Weights of a small GPT-style language model, trained from scratch on English Wikipedia.
Size: 4 heads of 64 (2 for keys and values), vocabulary 8192.
MLP neurons of a small language model. Each row is named by its layer, matrix (gate and up: input weights) and neuron, and shows model dimensions 96-287. Each number is 128 + 24 x the weight over its row's rms, rounded and kept within 0 to 255. Numbers have three digits each. A neuron's up and down rows have the sign that makes its largest values positive.
After each neuron's rows, "fires on" lists the tokens most often at its 100 highest values on Wikipedia text that the model never trained on. A number after a token or word is its count.

L5.gate17:135152108070134071122113143141125085131157124081119109144113154126110108127103115161108170123162087110110126163169124131115084076162138114105171105133120123113127097118174133124119119124108104135101092129113144135147135127113124123132134125100102126130107144095124167155087131095105105112125146131096140147136150104090155113138165119159147162122098066154156149141127094145138095117132125076105130107142161142161124091133129156118056133134147133115139149117121139139119117111107145150150138123185138145122153090164085128174128102124083143145153134142154136106130094160161165099
L5.up17:155107142143129090143119172154097171087102091123092126132153149121093144144121139129114125095137135141131115132118142122151159182091178121096118083116111134131061102141152109175115174138134114123103112122157111088101131123072126079102201149139123112113141117104105154136117193140099146162146116112124117132126143138170140137198097128135109104219132126141083170086133143082106143117124135127112143118122144123106123131123153123113194133126128158122168142098157150115161106118138108107162108128161140129140105127130138126149124134132129121135083103113107116116156112129118122099
fires on: "," 82, ")," 4

L5.gate1039:129093132138107132120118116164116120139155097144109108148141131138143115119123158133128123124130102166131124134178092132141134085126168095100140132142103127111107115131107116108121148117134153093114179146093096120143125157103116119137111155102164128057132120149144148084138153110095136102137108169126142138093121087122170146124129156143142175169166153102179108111154152122119127148118132112071127100122130149162145127149100110144100117119105117131094139155137147095148120128134132143113148117149090121143140129117077134096091105109126099175163086155121111172115112124085144090
L5.up1039:130117157140140153124103142134126086159125116116162110153158127147107099126131158147107133167087119114107128127169111156127131088092142114124133131160124159129145110135096145134132135150139124146117113133114123119082147087117093131101118137135102159104131152085188139108134099164094151178110138145146107154132114133118130106069136132123165176136142098106133096139141130149091120120152060167114194160129135160092124137183103130123136146148090157115107126126133175159077087121135188099164124107128132145059129126149139166150162112097137151149105134140091121144104162108119110111
fires on: " \"" 47, " |" 21, "." 11, ";" 5, " " 4

L5.gate1044:143172103156136130135131139155138138064153128111137138116074140147095110113156106139110106119124114114112129160129134105131143155149095127152182118125135115119114150123180118109167107135098089143080100131130136124149139146125150120106128058128104110108171121140106104160144125136119121143110168145129136166113115127160140163123108136097133085114133130127167134090155146117139103162155109127090145128143102137156098136142130130129121137133130091123128186149134157135109150106113116077155124138152137147152109107134172155144109140112143125128117137154141160134152150130128164093
L5.up1044:096136096128105106133077162140126159105156113132127183144119106113138128102128138138153146138112145153073112132115148104134156130159137148089119117117114134149123139109170131159138121132118142111141144151145136106111149119142103108084148106112134118109153068156130157143130089101165104126113177110132104123135139163133128160150099156139128154126122130166134120126118098142150124098173136094100143119083119101132125147109144049130146150135138132103116087082109118098129102110108110133121091124100116142106158119132134154164122146148128142139153142127143120123089104097145141122
fires on: " (" 22, "," 22, " was" 13, "—" 5

L5.gate146:072079186157131139187125084090105114121123114168110145123116108130157158120118135166163153121107122090136110133171149128145178155147111188089158115116091133091119131132130114180104120145174194110168181154119092124139131123170127094116154137169121146129155097115104140131152135119128123148151124111153125104142093108121121093116131141135126126151173135124111138108112176142166120133112162139116100109077144137063185107100148123132145120119122136144114117122145129127107159099155115157112129112146131095126143118107100146119078159131128161110085129128101118171113133107146134080
L5.up146:109109179142126120110103122108129133125087149114107097168128098146177157156115126097113130118152094144114110132156168118119198117151174120113176113098111128149156137134131127155138110116128118144131117131124137145159156099146097136116147097138162111151103108128101134119130095132115110141113142169141108116098089133082159137128134097123146142132118148138092101157122139136097106077165170197121161113168101114118125087101136140118136116146091137159163120124135128103154091168133151119064121102151155146147122167136122128169116147102139134137130111171080155119113155163101132106
fires on: " |" 66, ";" 26

L5.gate1122:120119108113139123154110104078081186116133136105103117125152158128136091086129105111138122127119102145131131141186110149158134148125104165163125172157097127105140110109117161084114138114156115132117076117145175118142094131120156115104153084107104117112166127142090104155124122124162117187097139166127111132105126130131118166125085152107119103139133110140114158137102080144112089139166164168135089137145137175123169148149107115104083143162126091100126121133144110107143091134079139146158140108132079133151113114107146133182154111086130140136161102158126137139126098140095156119
L5.up1122:111131104107145121079098150136135128121132150104126116144109151132143153113131099115161121128096143129108093140103096146085124096121112128164110134139165139141166108178132128176154132137155109122149088105157164137127106121082125074127131103132112128114150111135089107111135140157119105122160133109152107145123150151122119111107151086155084159113145169138166126133137103103186147172105121137083143115117132124105118167121166108099139143087075121078174111131149152163111161141160099104119120099139151127175133149119114098179146143113144098143148115143091139134148115088144151138
fires on: " is" 42, "," 17, " was" 11, " are" 7, " |" 6, " has" 4

L5.gate681:135153144099106153120109113114076121085098147156132136109116134075171139109157094129114151132151128093094115137144142096096115119096138129124080122129141117134143052099184117131138117078137104123129133125137115162178153101102133149141154143166139117149127119194130180107160151095122094169091111146126107114114131151123134125179132123118168138106159108090123138129103115115122138136154159115133150151106112117120104136194177135098101096171121120116174094164143118114144161141099101123125080143164160129168116086139112095094139144098140103123139127131106139100103077145110131134
L5.up681:105120143130116101148101113169139123191135166133136087145113117132126103166151100104141133165104161155078147116129131096153139133176103130107126180110145118131123150105171129150102139110138155102145128126146107156138141084192093143142139144100128113127132116129110139095153106161097121107131137166148138113133139098092144166109125123100162114135127149112154101142111117129140086131128154184128146125104100082178117152097127126143132150078139113108167132117107147136126149103104162136128138119145129098148116120111124132148071131115148136134130112118155111129137123126135160159
fires on: "," 23, " However" 13, ":" 12, ";" 8, " but" 5, " however" 4

L5.gate629:131133143162121127131116131090145139146106118109113124141101115135139198142115109099145063095150120088127168134150164127159120126102123137115123136191120094111136084126154154099144122126143136140151104113152158151109135151187140154138111091153161129128119109138092154097138114124111140129118128096084135118113137118155124153155111118171080099136119172119101138126154137136113160169121162120096121069177125159110145137151100084137140113140113151132183132161122130136137093124119126182127129093114135131144113131109128137136120130115119156120131149161158118117143115118111117161
L5.up629:136126132103134116131117129132128187095133110109108146150141140131098161091135176136126120142118136122190119098102136110124117103145161108156099140130143136140129103132102112156145130105141098083155124179116115171173139110123103112129102123139122104099150093177119093092124148101137104134108081118089104162130137108131100147128104161176166138129146164149134123129133158144117157105136114135141154114150161094126133143157109126119157107147150149094118114120127170140077100157128093111150129112133144139118156102146098103113103146102137102127108160087100133096116175145153108144
fires on: " |" 41, "|" 21, " child" 6, ")" 4

L5.gate3:107140101141112110128120088123111137107099129153144157116148098119102130135131122100126164129148138074159120142106118113137115123137129118093122154140148118132132090143085114128197100154121092140168139132110139107142149103121137105134127119113157143153110168128078119158107139151118156124179088081136135151120153147116069122119144136135125154105174112101154108136156139135128143107125150098138082166103144151112135193149157097129087110094108139154125119129155124092111153109103125137099139141134087131106128117083131124101157119157110114132176125148095110053168128121069174177
L5.up3:153079143098158118112128117178108117101120114158123136141131096100116105088160110143120114111172082135119158171158184125132119112142147093102135099124101164154212205147152133136150153124128097142138111156117095123079147122133120138114148152111093095098099156111157130133125169115120109133152102108123109133145122122077137155128139165105131158155122134088160122124120116106160158157156100140182128106169114127118130123146110108150156089124129103139142162129102089124145134100114106136099104151144154099179097141166135152098135165134137128115140137154138136101128108141139099139
fires on: "\n" 41, "d" 9, " National" 7, "v" 6, "t" 6, " |" 6

L5.gate41:149137142081133132107119166086137103159097109103120144125085216126077120121152145140104118101138117130130110162139130172119127188069119111142134114122141112132154100143128130123128168112137132107137103086125124157149120132111068119130163134131105139138137123134149145145147124132116123145110122114111121136169120150156123132181133087100121146075114149130120151100078104131161099198135084131141114144144124132172124157087138102110174158129105156148102090108093135143116151107159120127104142126124133088126146137112148143129114114145105137158130083114144097154102087114086083123
L5.up41:122092096138139128140127117105106135121132129122110084182153120168124143125169145158167133139135112133090117126109172072112126139147118108129107116123128121106114100116117133144126132095176114142112141115081136133158100096166108067161146107105144129103152070140112104140109106143115155096131121078130153148113136108129133087107122092144136115097155091139121160135142128116164124116172119160107153138170155144136141105124090097109148143142126131123119183130139130126144108159087140111132157139103113160190099117121121108091164112115105119097131120114119156075133120155144144138
fires on: " and" 51, "," 12, " the" 12, " his" 5

L5.gate345:109140118137142171159098114159104150139127088112106108147128135156146111112158153132118153099150104127087060139123125134095151158117155135124141101123143159167105131136135064124155148117111124134162094126146101132112124087116121096138116107151121133124154102161124099117162100122089121147116137073157152119141139118214130108134109096102123144121136098097120125143121107152152092092132109165162141127170094109144174110181116138122109105145135093116151133104156154125102111110140130172113132152176129143115137146105090134127109145116109142126140155121135084172138132102116116136
L5.up345:144141132151156162120124079165094134117124056121139112146116157131148133139139182179128087108133080172127081127144139125101159115108117145120149108112105150151100123130140146132134170088111096127129145160125109080116161120125103141148125122138137132126140091153132104124112166116125164159108141122091058152091111118154066106136111118159152086206108127141109138125117140114128137128171049153141153116121104141146126134131123097089132124126148137106161157117136127101100130115100129131116092111115134131146126114138142084122143164099107098136127138106122132145131149139169101146
fires on: " |" 97

L5.gate1156:117134154099125112138113096100107100109129113104143102115158145126140107131158109123091123109130130119112136182122173140131154159124136122101091127133166164141126162100137130170121138115127137098153096119146170177154142133147137121128153141151080111124129116176105141134159166118170133180147106111128115164112092118114110125136145128118153096149121093136149187072145088108141130113125093161114138137125127117127122115123112113117124140084087126118128128091171126110148131118098098154146134107130119105124109070117130077139150120086089135145132141134105140140149090117112160110
L5.up1156:162051186141133092116169143142177116123136110112118160122089115116113145139119139080153131155073139109137151127117141130137117137123183159176114142078149162132156128110147076115118116106158084082163103118094141150120124148145124141105149160157141081128098075126144122111151145123136103131121156150157113140090104144144167118106156153143138104099135111116136142119102099095098132113172132153125121135166131167132158130152114127113128125120121132089140123114119094121084089108126128154139139133095152153149168124133116117159101141107139112141115142086161128159141132127118112165
fires on: "," 42, "s" 14, " schools" 5

L5.gate786:119143128115104114136106101102131125107110137116152090125153136146106102104113093106149141109147114126089139118137129090130161117132101129121184149152105122102102140112150137157118123125139092164117107138130137116137126143154137127094123093124121142165153136157115132142152113106185161160078209169095064125102100146134089126141152102127134146108128092128112139125124111125128097097147117117106129125120146107126150101161152123126129121109163151078124119166153097078114115109114108091114107114135148098118121127163116129148160134081099126186125078164149151091189130121087134167
L5.up786:141131143120168117135123112121135161135158094154127077111069133132138085124143129155138110153131108149163121106118124161108139149178096162128115142139131124109118143140115158111128134138156125110102135109164124134105144140132109153146130079128104147129146108120139104081109125119121130136146171134174130107106179092116117101122127131119145111110099121104127114179132149144144115097128094120129130149128111144085174143140110101127120163149155102142128147115147134088131082151095156138157115085076139145126103155140139105110122123108150105093064101121096139083139073136148058123
fires on: " in" 18, " and" 10, " is" 9, " with" 5, " In" 4, " has" 4

L5.gate808:136115108146107113127117125124111123116159120101141144111128153151136122113127165166132137141128128158099084119159092107092065138160122120117145124138136156149119149108145169136150157142112138104132134117142117123132120094125120143100133109179147143168154130115109139135172162138180130158169139142115123119076099110101085121117100100107171128136138124134118136070138164086129152129140111140133171110141100152150122123129105083106141113115085153092124136121088136117139129120185129149115115144124129145094089127137103144121156146151141121192150110154148138129124143091131206120
L5.up808:133122105099136106111137123116090137168160071068069146121131137107133112084073102118120146097107133147164119130142118155173142120139144064138107157146122107117145142137154086147107129129187143107132116141109146136154120110105087110140113135126116081112134155182100113118092111123054119092154123131100121126153117123090130112136141107153134115140123137171126114134146097130116134113130129114094134085129137128122167120121149110120109143149148102104181101175084097134133111083152110170145073099097128109162138128113137111131152104175116089132129143132091132169112108119110175117
fires on: "j" 12, "P" 12, "ev" 11, "gg" 8, "v" 6, "pp" 6

L5.gate713:125151173131119069164120148079145107150135163160128109121126152171086130145134158103131132085090145098163146126136127114102098115113143117134117125106139121093102137141150111145173117115129118128131122088113139140097141121141098172132118150147169141159145161110106118150109136138136112169098103118124090145081105145156081136141160155121130131168116133168102137136104152094110085157125097073131111170132156102140090147168145141104097129129101135145178119131097137142126085113122107097145080151134142138122155144153112086128134090117120123141123116100118115160129109121138119116
L5.up713:112136123132130174152131148110114133166111160105151093120083189097112147092140110090101139129186179083094105167132109170144134156120141104125183171134147134124123141129146145117156146130116155164149118095174122085100115156106162093147127105110107133121094129089101123158136135113112109113167125123139105144127177158124168154137109125163104129130124117137112130153140094119098155102135126092107092134118096108117121146125137104118115137121104154163145109135076144134141144134126133152156166130114175141097106071135133097143115132162154132139122061153102122116154128133130135134
fires on: " The" 48, " the" 12, "," 5

L5.gate118:116118153119143159146118125144107142105098160137101104168135143124100120116128132160155119103121127098103103132137110105115085132072084152124127114139115102137096108135125140149130162127169127126093146122151167160147139109134088142132184141153142153119120174104102120204135122143133124154106102128149135138128069122137142101129097122127120129159144110136168120092148153094121123108089111155152147085135151118128133074168123121112068112129134150109097078161117147119131148136141120175129161143125126161143151137140139155088132149109103144124152132062144132142085117151121084125
L5.up118:099117099165143131184132153134137119124094146111112101116091092119128140102132111120116109114133117103131132143103160145131151153085106098130074126079109102092166080128110147115142134104142139137145147150139137141098139124173147135137114091130134125141165135128146121124130108119156150173138100125176152119137139143135127150108109124102119150092145110135139107174144149091125123141109134143144137115164157125098151140168114114132107092079103129134148095106123093099122157115111109124125160105075102147155142127145126121132113120129122147117126091097141098128109123135135124131
fires on: " |" 68, ":" 4

L5.gate238:125126087140117100121106110128127123124118111123147133142132135108131137156137119150138153153128136121120113154165105154151133145106152081162110151112106120138124109148145097121123151133147194133182142102149112118174096113134135068144151125145161118125182102145090157182129134116122120110091150127130092069101141113103151163122137172109128131103130141114182134073103160096134096138132155095101138139116148144096154186169117086118149079136142090084169140108133130151141137124113126165132117143106140119112150125090138160177121113112112113172116121118119140121139107097100099125
L5.up238:094158122110139131159105122122112136136087104099092101153153178144122125126147128099138105107109155125080121125144105164158123106166095147137107111152101108102115164105116159140135119109134152113089121151151102148156136155090109103157124167104142157103117164153147148172147115122159119129116161106129092151101097180119141141157082120174132111109115115115142167164127110090111126096125140136119144166117141148124178167150201120146119109106147130119073098118101133115090154123128099104132107170103131163191130112111119139104117135149103181178159136099116078109148119139121107165
fires on: "'" 20, "s" 14, " mi" 12, "N" 6, " m" 5, " goal" 4

L5.gate621:108128101143097156152132097157121134115169118101134133160165126093102107098135174110139099162087110168132091102134119127169099119091170124112127159128131116123094114135102146144156117148104086163090130157186130171162095136147134106152127151133146130129133120087172126143116141127118164124097122134121146146100100142185135156157129137095105134107113149143124123110120125152101142111103138085109116097120128130123136159087115163121116139144124082120118118181168106078138120108154094136092095149138158097121161097133115085100141143144139121115132132141118115112091115088116120141
L5.up621:166144158092134125141078149095105116126137109171128176134130122112167126150100134117128146118122130129121106110124151140120141103136126094110136132113163136119126138092132151079086137127098101149124153073133114137112138117102084143182128119135140155134149126145148142138165106103126128111138141098116138099131144130143172152120125152125106098131065106104112130128136152163118135147148176114158152170105113169092127126100099144147111155126114130150091085144145184125116147129119137148127118107103142093126104118120128120102135129136127094128061104097132116121074120121163103112
fires on: "." 35, " where" 7, " ex" 7, " re" 7, " home" 6

L5.gate49:145113121126150153118159129166098129111164113129104135117148162116088176145076132129109077127181147108127108162128130176148134095075183129107144123147116156089142113115190108099119130106149115139104133101160095151128152118143127127144116118122121171144152165138136120111136130111128115139143111127124135146112147141098114133196132124147116133110113119119142114160131093101099134146131150133145154120095114130132122117113106100111048173109154116117141152131135113094131135107096097132149159098141112098130136095137112103154163098066150116145156138160078118137132093114125142161
L5.up49:140110096141150155129161121142107122167103096127127143127133093120093179129125136086133158113158146116162121138169132151118161102134125121123095076130113129101124090132122131165116156122150109180103112115154112112112139146194150123128060141106141151101134156118166134093115112111107138095104129127113150159096161140122120108145113121165092158103146144095124135161134111097127155157116160122128116108162154125106162167115086105137099138135117148149149119073144156107143106121099100127113145122154122128124140106120103126125153151139131128129161149120120130108151113133143119155
fires on: "." 95, ")." 4

L5.gate877:105129120126118117158105109077083165170197138113147150122173120098165117163170121148152138140143140146129108129093083071112145164124131103118163136135108096128079138152110100124147131152132107153106147130115109143125130119131158132111156180133133131151120117132129117177115137157131159164109171119087118176107080112147086110113095092156150135129099107133108128083177137086138119155141186123141115157133129102102199147104121150135147102087116139166080179144131132138161158132139150170112147103134076109134123154113130128113103106145072145095098131103129140118136128088119149150
L5.up877:143093144122140107122141129121120087118132136154150153108090145114158179141110147113170120141124136148113111129152135120122149101139130130043113137111124171095139143067140191144129114152122186106152123123128153142124104129126153127110116119104117139100080092157088147123153115132122137118141164120119161079141113131086107163128133149108150114106101121183141088136111112118148158109149154091137133163105125121122150122120144161106106102140113130126119109132120112118098157156160119085122112094149136130081141148108107121159124108088085127110086153103109102142130128193113120111
fires on: " re" 24, " when" 15, " until" 9, " where" 8, " Re" 7, " which" 6

L5.gate977:126105102077128121130099104128109132108103206113105146143133094173133180157145122058111114131115141112131118086136132113136144112141119124159119099127084120171147105113158144146118123079113164115108131148096140180131113089151149105118153124153139138095164109099147177124153105110161145140107119148143117098156126156133133095140153109106163161156109142142128143154115099091103134101122148116082148184096156095158131124139099113113082177154148137136156115149159101140155135136109130142140140101150122164137087133133154106111132146111125123134169110123134133117160150093059104133
L5.up977:134104120114157144154126108150099148130147086181156141161153095122126094117168146099124139126186083119119113094139127115132072133152101173110156127098129121118122107122101146136168110107148119140108106175110137181105103131089122158115122103095126112162124127117099115107151110125108133144166124084113118145109100158100147131117166097161110116151106118127089104130140108126140127117112127118129122141141156122099133175169149170129107121136128120123124161124130127156069121161132105129146136128119130121118143111103143119123131121155068112157165151141147105112176138127114113158
fires on: "In" 26, " In" 15, " is" 12, "\n" 8, "in" 7, " pre" 5

L5.gate1128:151124128156159149113118144107078113121129144131178172112107140135179124072108181125127100103191147100116134128102130130106138128096144166105136133166196167064127111098145181115124107112141125097133126114152100116156120100126147129114164076144129103086135126132132121144134130124155127108080130124139132132078139146140119125154129137135194111108198076139104137120102089113089134139073101132120119170132120147159135111141120172145114132169115102146128148166121129163080130149065126141171128118126115140129146140131117141134147177060142155140142121107112105116093142143121183137
L5.up1128:092139095152143123112167127136091141158154136120122107113105129153098128129177111118135126103128143152093115117146085132172149122100094116137150151139132089114103107124145115133076102134134113150061108168106159098112131171174163156150166098115109134121154126157098145138133163117125178124123161109138160113142151115141113088140125119159145137076113110116126163121063115083141132148118115160116110163129145117122140135122193158134132135079136124106125188151164145129168135111142156147107131111157114122090110139120108082146147102122122158117113127119117104139146141134109121158
fires on: "." 31, " of" 23, "°" 7, " Fa" 7

L5.gate942:115138143132137137104063138132128134140129129112105123125143132131107117153127143132157078124121098103076125125152136157117117156132158183156099165144164135097138134127129139122136123121110119141131162124112105137111163123143118143146114145148138134125137087110136112132134156160102110127078174110116138115158091086145158125098137099113108115136122187154115139145149140125148122088129152139122127088072099127115110126125135157079133130129169118094131183103139131149161161117154092199108124159183156152150120126111068129160155180169134129172102124146141133143146158135146108125
L5.up942:153134138143132151122129083129146092133139106148124146156211171164151135125095130122198088117116130136084112171115119105081125110153134128172107092120113139130130101127123167155139139095147130131146123098136067140142127108121145123126153117151116115143150131137134108127052151125134095132124133143124095105111135120150169112128142131104116129175118150136124134116170155119084118130137093142125147142129168134113096072131123158121146178126151139125141127129120142115118155092113104178098106145103182155103129147100141130125098142128121154172135130067135118112153137141157118154
fires on: ";" 66, " |" 28, "5" 4

L5.gate1262:130112145157146104132132132093126139166136093089092154102144133093132125083097150166114113124090155133137128144073094138130127130136128127119121122101095118108119151144122124121157124162148143077143187120083151152147126179119095138158170120124185118161108137153124131122125114124163120137112093163118131076125146100148104170124096137152111157117141112090140119116152083107172150126200144156116093126132142161122151091192091124125116125142135123131152102154139135093106131095086154155151098097130130142131150141149141170143156139122163127113118158124111126131095134100144138181
L5.up1262:161117109116101108127166143132131106159148132146147173117106169112111165138164128128126099191152161116133145135133136114117123101126153124138120125160114166158116137101125141123128129125149147102143128089122121130168111116146113133082097133095130134127133101109150159101164089178106112105129093075151132099108150131119113141123157114108150129132129144115098092065083132146139145143093123151151119116125124098139111133159091126104120124104110100096158111116157161140150127156128144135153131140137111106133122151121130128126159070105162093158117136114120141132128143150132107116
fires on: " [" 18, " it" 11, " he" 11, " we" 8, " had" 7, " they" 4

L5.gate464:087140127160130125146151126127119128122148119093163113150103099146151132136148129104149144101101156137132132169142107087147146171139160102108108131129109091084097099108154127147213129116140158150132112123111115162156125133106090122127136115120160102121140155096111133154139126086132134137100159115151096105150114170125099108137189173124147138076149148132156105090122137135118170153148068123139098153164135110178148108167103112122121149161137123142145150123167165161121171132112129128103113097095096103143167121140142109115148101132113105132133152101124106155129132138104128139
L5.up464:201092140129137124115081154120103109124158149135113084174174137126124119082166165137118098165100121125169115127089121157087135153143113097135110088134126108083126131140151072108152154097139140122107150146135156129124143126131151149120095130077141114131146090137158136091105102149135131118100107144136118124126135128147161153109188149118160116121147141143131129108122109131147139116177135117108125123107144115130149105148120139098133148135144151150135124108124144135123119112096152084142121107136153110112142146118130133139118133104176143116150126122093152103099083125114144115
fires on: " the" 48, "," 13, " a" 8, "-" 6, "." 5, ":" 4

L5.gate508:145107113116157123119135094091096098131155124153137125151121126086143118142083160159131105126147075128145145126161142144100146163110095115117129114130106100165126110104117108153118122094101141122109117132136116135144126108155188136149133123143103200088143114110111102091174112080142124177125096154139167126108111142154134139148129144162155120115049082116155085107095130132151095108123091152128159128129127132177103089118195099130105107117117161106127148123085121071102157173137135155117124104151111100103128128151113097146121143090114104092128112123137140155111074135127136134
L5.up508:152139133142160126152118090151106158128103121120122086155142148101115156160092127131128119140094111108155135115136139138113111143143173149138126127119100154133164105142157103124085139139156102129100097126122128120109155105139130131154115140113131139134141142113175113137083139063097101116158129167148113126109138143134128174135129119105116126127077169146142116156104095136087106075138151133151127120142114147141079153143143105128082099161108123133129088093149152047087139133121092131120163115136129102118136133096125137130124140075117133122128156106135168096127144147156112121
fires on: " In" 31, ":" 24, " in" 12, "In" 5, "round" 4

L5.gate906:122131122129110144118103161109118167080148092147115128102148171120135120118079163120152126121126114124091135128116144148161121129093161136088128156160134155128111118124141109116177121112127103122169120104083130121124125153096174141134184120109135115120149061166096111130146138098116145113151146129159131131137127116151110151148164130099160103161129167131133192108144119127116097139120180133103150122128140125184152107117131107137139125145133112130094120180140113134082141158140090156142164128134105119175142159132133105110161157129131129139126108141094131139120109169140150144
L5.up906:111129117117134172096095159106092105133144139131110098124142175136131141128129113120109095142177135110087108112138153129125112126132134110128117133139146134120087123183110100143139143169140132141075149150117147143103153103079151165145141128120146129140142146107127116131104120129104125153135106125164065123115143110131149146108144055156167093107201173163072146103105114171114146143149125099145140083128146106136165140113129158115140129148159121116133125131132168146110103105150108142109149134145125131129125130132103107095162138109146162100100101137112127084099124112140109155
fires on: "." 99

L5.gate1130:156132141118118132178160131138167104133128071115137124141148113117128111150128157147131179113143122144146136157090095168066176110131141121118123112124165120090116058112134139108119119133152099124096117127142123121147093130157153102135108124141104157145157124112094138136125131099135107162101156085065113123117136122136074121145104104153153154134138148119151116116085076116119151139154081148180090128104102138088122096114113112150115133104103099154190082082144141095136141142120126155153178095154149113120111154147127133116143139159113188181121148124095155166142104141145132129
L5.up1130:139111131146153133160169106120102135146140105148135121146145142113121135128140174156094165119182140115108119147101168149148133116178130122117133164142177130126123164137080107124114145135135072140091122149094154097136127133154141131104142127119113146181096133177165111101091186106134151139101117102130060141060107076081161105080082105166104111109133132136102133068105128128152107128097154152125099128152101140155155113154090116135073139117153126132084128147153159115127143134092117137149132081138119135121141139121131144102146128140107123139144152132139131141161151139133135149
fires on: "." 18, " (" 18, "ing" 12, ")." 11

L5.gate607:158152158099136141133144076094105135084124161152078139155102122105109122098128117181128103102126121084083061138138161158141161145129117120075154114142123149145125193118131122161136126120132131125143112109152140092129148122180153138095129112132124116120153099139126096135119127103135157128142119097080137101157125107109119137121112108126173090119132124099139129123176105131076150072139091118133138137160131098157166082130109105100158096105097090097167154101120139136143056119121099113136106120132159109115150136118114113132117157125125106108130093142122130156104143133146145110
L5.up607:131125087126162152106163105119088143116135115118126094109133101143127159136147126114114147127135101086149132132116141127130107161114117093128135120094142129101162113092113111088161128145166136173145118145071083130161156161104150097161072096066123160122138121123109101134114071129192145128155120088122153160142167119096126144136099145143141162128090178131102130163096098120128126134143129114170140119139111126172104126147145119130085160092133110168122179133162140126092116145147150132148122109159135140138111090108111067155114093096132140101146121122140071132128113152133156152
fires on: " |" 61, "," 15, " and" 5

L5.gate1260:127135177143097110114101111110156129128098138114160090166134176173120095157123149118135134162136116104119138110115111183151127148142142159139092108112140129096112120138083123128129169119087129094113146120165139140140153103119097119100124109155181136129124110138157162134184103125121114132125135127143085140116180184115153142194132142107144128115097139101151166126119132157094126128165112126115131135168144165129173103154124126092146146110132092053148094101162125153113124125130133139114128125118176143132178151140105125114174141122090121173148095131157114120132092144146147115
L5.up1260:150160165113099152146131097139097103152107141133150154168139160151144166124144122131105126162121138143082085109087107096148083125088159139167148166121215122138109147144123172130132117110138134106149144170124132130100096146153110122126119118140146133133120130093114175137146143165150134126073128118101111125143132150164132145111110113108126135093129150123129139159125172075123139184136139126107089118137118131091122150160146113120181129132081090120097113160158143171143177088164166092134134118106114087105127096092143121146098127100118123144154116139128079125108115103061139110
fires on: "N" 14, "W" 12, "C" 10, " in" 7, "E" 7, "s" 7

L5.gate1317:097135123110118132175103108154116138141135118163162112193150150143091129156069178106175091135142118135148108111108161098098130145111120107126128133126126123110145066112150145084116158099111110093131183119102143163117134113117115091154137154142140121145162130114127133123123147147111120141133139112107132158189096160110096123176160083089154093108114113172101155149153106115116124118088112116154125122147116171149118080105148083130113103127142100141136134090100090155123102140129109121102099188111110142143167121142138108154117137103128152150098107145124130123096146130127115160
L5.up1317:125145137123125147152138114162124127116171172150143108103181139104100134095119152144115111127112115101135128116110097098108079148158127091133095126148150115123133085139133100122118167120132122141135088123103142165075169092136134165119117138108092127159119133138122131121104131105131118132151115124140123162132142155099110159082142129134158110116066155159120129107106101104090192125122111107172095108083114130095121150138138139136105155123150144173155118105131136142138169097103086102131097150157136164117164109128112154117168143126133130116122103140163130139138150140102119135
fires on: "." 34, "6" 10, "8" 9, "1" 8, "2" 7

L5.gate1139:105083122162103104100126125139145146151103114131115127161157163121141102111100142165162102159144155107158110112135113108126114103135139107125116120116144133152142112142146124135133113168086128133097146142184165136115113099110162156112131080125162104077157155125121106133077101160123140124084131132144128103127129106129093141139142086109141139087136134143137167139176125121168142144078122116115122103123180139105128157157167092099107155135093152137109162174125150144130146148116115131145127112143101124121142141168128124126122115119143138152164138115090086097161129115146132125
L5.up1139:132143112128140136120071111169103164144139124108159115131088136145089112135134141153155105161142105134159140131143124107124129089106135165174059145141124149090150171137118113142106110098127149151139135123170127118148113137107139163146128148137181117142109109133091121098114174144100107131118152115140158141097132130160102109079079125116165146085126128131133132124142112114099095079089162128085114110107136072093142170134082151104106120130133159133106172151126125100123145148140149137102152126133134128133108123086147131087105159141114114136124142133098149095163131097102132098
fires on: ")" 27, "–" 7, "%" 7, "d" 6, " Cup" 5

L5.gate611:088099129163135129171128133072089136099137127143107114144119140178123122132135143117116173146144146121087096133131122135114124123143148141158137116148113125106172124146141103125152135099109191117149154069114098157110129111072081102172101150114115133129139133086118119160149181102101101105123093169179091145099134130102117182144125105142131128165128136103075135144139105102133083165132112119099141121116154145117168157131114129071078132137083145128172110180123100130123116126116140144110144151113163157141108132122132084143094130122088156128131120109118107128166155128164137135
L5.up611:118195134113124146126109147110103152141126132117048145131113112152125155136119112143137130102121156142117126117114150130091163134148093135172131106167156155151100102106130116100122103111076122096140131112111145178132107156115156153182113122119117122135124097123131126111093137187143168127157105180145157161108159133114126157113149156110090124166175139115135157099134135126103107113154148117141148084108107153103140163126142134138100112149161112129079130156140138112138165134102126169151161127122112146143139082112137130111133142120088132141169127133158137108165099152114177144
fires on: "ch" 17, "\n" 17, "s" 10, "ri" 8, "or" 7, "r" 5